{
  "n_layer": 8,
  "n_head": 9,
  "n_kv_head": 9,
  "parallel_block": false,
  "init_std_qkv": 0.0218,
  "dataset": "wikipedia_en"
}
MLP neurons of a small language model. Each row is named by its layer, matrix (up: input weights; down: output weights) and neuron, and shows model dimensions 16-111. Each number is 128 + 32 x the weight over its row's rms, rounded and kept within 0 to 255. Numbers have three digits each.
Before each neuron's rows, "fires on" lists the tokens most often at its 100 highest values on Wikipedia text that the model never trained on; "fires after" lists the tokens most often just before its 100 highest values on Wikipedia text that the model never trained on.

fires on: " ", " \"", " +", " an"
fires after: " |", " to", "|"
L5.up1072:111115091081052124112124124107115172160152165085127108137125044167110170135143083169111128193203111058168101082117099203152175165126138143139130141134118104140155149113102132208147145112124037112104147158169154131147137097106124122169186133108115088125132121070086182117087109093109131098
L5.down1072:146073110154103150147109104110148193119112156157039154107090113051098114106100163136114122096138144111081145158140143117095115120053090182184091132166125147179125139143128151088146134095082105133150165130134126131107161101126122144143103099154117122179160142112133104086187143123133153155

fires on: " .", "-", " ", " is", " a", " on"
fires after: " |", "\n", " not"
L5.up449:119126181079112149119117200038110135159125113107109127109192117169141120150112156191084098099124096150157059143110105175144200171119109091095069132167115111138050143111178136131104089098119119193130165096108115111137170106116131175163193119110094131094095145145063122128115129156132053169
L5.down449:150133099186117070159195102150162120138070182136127115087192165103100124163182135133166079125104129099126140122129167042147115158158102089150105193179144138111087141150108169164132135141130091072082251139168160173097109142109117116190125147174099142141121155172096139104092156122108104137

fires on: " ", ".", ","
fires after: " |", "1", " on", ",", " number"
L5.up1243:122104107143130192184137152074109154100094050146066105101171204114129138081120105129135110085183115157163131159155122111110091189120102118125131182099097144099128101147140209123135136135120123148147145137147112116127130096125136179130148083143119085119179089111171170099156135060114106129
L5.down1243:151102133177089182143022117146157141159169161114130097128144101136111098146074177170132070156152112155131164130103124151127070194191135047166185132174141081100118173121135095153143157158141122151162127140123126117116164110206070140082150107136097151124046172139086131147095094109118148083

fires on: " ", "–", "201", "202", "199", "200"
fires after: " ", "|", "9"
L5.up1063:106152098133168148095117080129131139122118141107162173091054069147105134109098116145157133137125099098089170107111106111165128108156129165127135074138118131099077166101128161118115160105126119150138182208092109171081128130110107163140080155111116110097167111102151147104144076122168094086
L5.down1063:082083136160157165095163118146141100127115145119105132120114139152131154132107172134123088113108145109083153098138113137121210134147111110139166101127102119107174184125123154161189145147132135135158216199077143120112096156120124123126086162158111113138137074140108107125093169109165112117

fires on: " ", " bill", " in", " ("
fires after: " |", " The"
L5.up2289:115120150094131136119159159118101109097114096162116111107158127055090139130120111107124162137118156152131120177161140223121133126156176100167135175162083106123092119155138116075177081076163151186140087125120115194149133166102169153114101100086153076147148120116072157136175101174118122163
L5.down2289:101127162135147139104106120180168114123093135119130127165143130119088113165168141073069092082194137193083104147166107131121138122145164091133204150084157114137154165147171166151170125093124099099124117109190128136090124111116112121147101146141081111133106153106144115094135155109113089099

fires on: " ", "L", "-d", "D", "–"
fires after: " |", " \"", " ("
L5.up1315:163164117168088162076148087154152128167160073147079120112114191087092119206163208074114123174116102138093122188101121144166098134145144157147168122117084111177166150152095118125128169124094122150157145134146205096145121103062116117118195125157125106128087149109082144128119196169101154111
L5.down1315:101160073120099084058160052160153158110073103096093114117127114143105186170136131096125150145104081139132154116123042109171150135100163142148132112092120146086166142157115128161129122114122151127122141060108125121120158052125175091117161086143170169128164129104143117096212101143105126087

fires on: " ", " of", "-"
fires after: " |", " ("
L5.up1351:135112151147123122071144145155150069103198190138138123167101140047141150151121150122113162085091085127132100103076126104132101115128133146147102144197099102083115159159085121149113129106121109164074125121182149142098087153163156127127132142112122114134160101096053109137085091079149144133
L5.down1351:095104143163142145191105085109145061168123209107113122155093131133118141161133147116137094078080131123092137078070124182101088159158151177110151094181069098129103129100054201106165139062094122161089153109140123110143167158108152166142134115125143193091098143241131153088165088122154155133

fires on: " ", "–", "\n", " ("
fires after: "|", "3", " |", "7", "9", " "
L5.up1257:118086176157171118151137119079203081116110198125149146094105085137097119092131135126137088159138085111149146195098109137097150117155157128140085140074116096180087142107154148128128079138093176100124079123084124132123081148101137151086155138171146162132145111059104072130127106144074135159
L5.down1257:068111174141126122137118110213127155140142136141154118180183103088079085132117120072149100129090139148102075157101146158107130145117142076116115143088081082161079135140102159147172067113116122112154051167100074109178109182101128136092127135162124181097126094093159130134099186105106159180

fires on: " ", "tern"
fires after: " |", " lan"
L5.up741:075118093142139090156140101104108142107120137132116090102164141159113191139144062130071153141121143085137119154092162170119093204165129127176154144182146129096143136134104139123128134140054136169130149095156163183180150139116101122152131099131132121152142122099140119085142117153098124099
L5.down741:157119117143155149163120105149182125124110108103126150165121140094168095152178134133160157088106104195105128121147112073155165069109193095104128134123054122196108148156088095191121166111164156068148133153116104128125200094123197123143087145098115145113127145159141178177112115098083107160

fires on: " ", "–"
fires after: " |"
L5.up353:164120088119111113140150085083141048135179134083181125108117089116149124108103154104122153123154156119147157187115118147140205121127103101087080118124116093092212157084091087146166099130080131136030118147168162165134086159123085188110155174147108103088158085140172120104133103195164062183
L5.down353:108105154132156156096161096101188178112153153088180123170075167127098060122108126165134127153096118130172123126135173038186070116146155065174134152142081084123070125148109149115177131123114172127111177121184068152037074132111052147150113079123123110116104144144183118096075140118119137149

fires on: " ", "–", "200", "201", "199", "198"
fires after: " ", "|", "8", "–"
L5.up1675:103080136076185111112163119096130158197153130141130061060150144108118134140176116215153130142114124066127078134111142063081140097123090145108134129154081115070115126128141138093131148086143108095114149095184149125130064162124137092143118153151065095056153151152077184111138125161162156106
L5.down1675:171164119147108153084180127102115089177121060191113106124102178134106071170142118179149173158120132140137101137094127070142167097081167152148131221084083158082176129145153108159117158085185134123145143109199163098167136196109130144092101110153098101069105165112138087072083095125166219105

fires on: "|", "-", " |", "ion", " ("
fires after: " |\n", "\n", "-", "id", " Grad", " |"
L5.up85:104118096084159109118144113047134101176130158127107114107077105145152162177120100144104093114201121154146087174152110128085152135108189111127124107149123087143117166151155107157090083080159120190142125116170142156196182132148147115124123114056113089087128196150118108177130148190141107142
L5.down85:092072142125158135125170133098112077135183141148167175157127098126104142149159090122060110159171095173094117158136141070094161100129122148139135096141131111182109178149123110141111151111165111129077110112103119141148173166155122171147114130115082152093138166133150088114053099168121030143

fires on: "–", " ", "-"
fires after: "|", "1", "0", "3", "2"
L5.up344:147093101035076154113139126158139095093100091097146096117130049163148109126101142100127140124176166161187181135144151158112126185143124162147087118176128108104139194129107156169059168136136145163125164141126116076099145108079044178130138128145144158132122115165167131081187134129070180101
L5.down344:129102152189158085097176085143116098176133200101172196133131136087154125162094044114132113151108115164079074105108086149072202135089079158110114180068166151079157073128149126117121118100173175058172075139062145144153046154100121122070173063091166128127110095114135104102116184076177093145

fires on: " ", "–", "\n", "200", "201"
fires after: "|", "3", "9", " ", " |", "7"
L5.up1484:079145060192144147138146121121148105117134158122125078099136138127119108101150114127114135118152127106048153148054146171114073157166164141145145142089110131091088183090153152160088159178122152139088093085132123173142104144127153199107109161134121141088143133116159085192108171143093173100
L5.down1484:160106135224163134150104137151097144079177118070110133131144085124113081076181063119106106153091145120119163136069152157102080104155099128119124176131104151102060177140112150150156155122141067106080163107148112110143113154121204087134131114138084106106116111121095133160062155126114146088

fires on: " ", "–", " s"
fires after: " |"
L5.up1112:115114124063110144121120068131140193138082135106135127079113145157177087131097174099067142149098065163122113178101137086126149132135132104161141142151144145114111122152165115126119141172107140135078100114174133142151098150164150144142094155079134076127153094142197171159094107113128185164
L5.down1112:170146033126158102129143090043143104142101172099087122201144155140103082118168117124142145139096088090138112222116165108132058167118128128084072087140178117112103127061111152153147156133167123168144136106135106115150036115148131097162124083133130121161086157138132098120129184144167113175

fires on: " ", " |"
fires after: " |", ";", " "
L5.up2181:097147137146182140106174126137126120142131172085089116161117128086179137141084147081111069143103118165077168098143167111184140165117138145166148086146120128184064134121143101134159101072148068156145180088104174157110132136104177133148191165093148067147131054158127156061123110134125101109
L5.down2181:128215105132118135140081145126112104106148132140100094178152147135149098165138112126068125079109107121137141125086224117137121180090132176104142092130133082097105136158109118148130083122136187088136106169168073170188123127128133093112121155079111156088161132143135216144124121106206101142

fires on: " ", "–"
fires after: " |", "|", "9"
L5.up739:121134118129097077145111110127195088103119152124177138108154111121132115120135140139163102103144070136091087177161122106117140141178130183178078194190112089152035139113155116138123152144101144124118159147146146130091111104169138204077107161110088137142090093091123117156180110159159155148
L5.down739:097132184145097108110104168105141170112105137076111150064170167117087106098076149099130148109123165105090146118103122174128110100101115155101146162082116185136137127096115121113149068140125132113131061116130123187130116148105165066138188053143143161143097138109160200146096138156126174141

fires on: "199", "200", " in", "201", "198", " of"
fires after: " ", " ("
L5.up882:165156180138119121135126110148083099101073140078116133188096177122083128120159123176073091134122151238166158114137112119137110121115163071110126204132099126144235107121090102104073118068076107096210150104126155122119151136118128181155062150135109054158132160149113118162110098148156185131
L5.down882:156167138156089082162074128165106135131168115131122039191090117116136146171121100112151115104088132157125129104112205139125149140138155143144173128166059115172125088123134103159150106115140172174113130142160101089113125052072099128132174181102080139129116182107097090058096129126124145150

fires on: "–", " ", "4"
fires after: "1", "2", "0", "3", "9", "."
L5.up601:116143162069067129093122085180116111111148093116089129126157077105140105098102152159163119125095150097111140125153168104132139104133161178158132103174144075162156149118187124116150095101111113100090127116156075135136093145143099146132138146120099123166138125084132141125113148123140135115
L5.down601:122148161111113061101108189106153086116116098107162096156145174082144134119096163195146164098091171146128088103116098121093074128116140139095157197144142109134095125117170174143124067135170089189157144125133106167170069180168088143142147102119151118196122138128150173094141161118110122120

fires on: " ", "–", " was"
fires after: " |", " L", "aged"
L5.up1380:131069091128089104132148097106060216093094120135068145108122177103143129090202127116139149132147065138151137158144126107251120101148125124135171182136152147152169129137140164091118129139113197099106137094172124122176130195102133083208162115096160107158139063079125174108121130110146144131
L5.down1380:125107104149127183066181073108086173107172111186132140197111125168133119092182174113122121095114093152090114086136151154167134142119122141127168188136136109146173094126128136181180153118142202171131085079143155097133165101150185129120177139196177118128165085160150177151110181125172184142

fires on: " ", " a", "–", " W", "1"
fires after: " |", "–", " in", ";"
L5.up1846:052155110124126112099129149072176109157121137131120146095128151117176101124132042108140164135181112138114158112132067146080139093142130179137121212147135106110080165066125114132158053077140112147145126168136127126169110097079112126164103185123133090102120074130081117209128135140121147093
L5.down1846:140144133173157110146125164190133101091135114111085101128126101124158135155075137105087142096089148116053129078122133119133118129128105096145108091126102164181089177041106091125160090106144102101129154141157095108151141078104102143137088135063121101133129132182111092127127123180126122134

fires on: " ", " $", " \""
fires after: " |", " of"
L5.up1503:130158121103145117155044140161112140136135201110167075112145188094154089138143118112066131133111184178060124135186140096172106095087126093107164183157053079103138106211152134059110134095095124167164075169087138146174168156146116128079152195092135073131146086099100101122109117095109131111
L5.down1503:112113148191125111123121147140118162138142136140125104120128105087147185120153056082112146117175149139189128113109086123115118149101131069134131116160117080101186122108109124199145158104132168101152139088120105126173105122109136056099146103114169191109121143163152099087140163143096104091

fires on: " "
fires after: " |", ":", ",", " of", ";"
L5.up1249:140134120072115184104095119092107188128150100066080110154163187130131099130093116075105177098145155170088176187143139134082158159162138185153164160140112148136081130133168126124143122125125153198163137137052135115049129122154144141118122133119149114067146073139131184154169152091084134105
L5.down1249:174165156214127164200068115131113097159151158152148096106122143133108133147085105071127110133113108093130110090122193180127110171113094089100090095155098109114131184117133166133128115102170081123132167166124148092189160125101137104130141105142107148098105169156098105150079175159137097133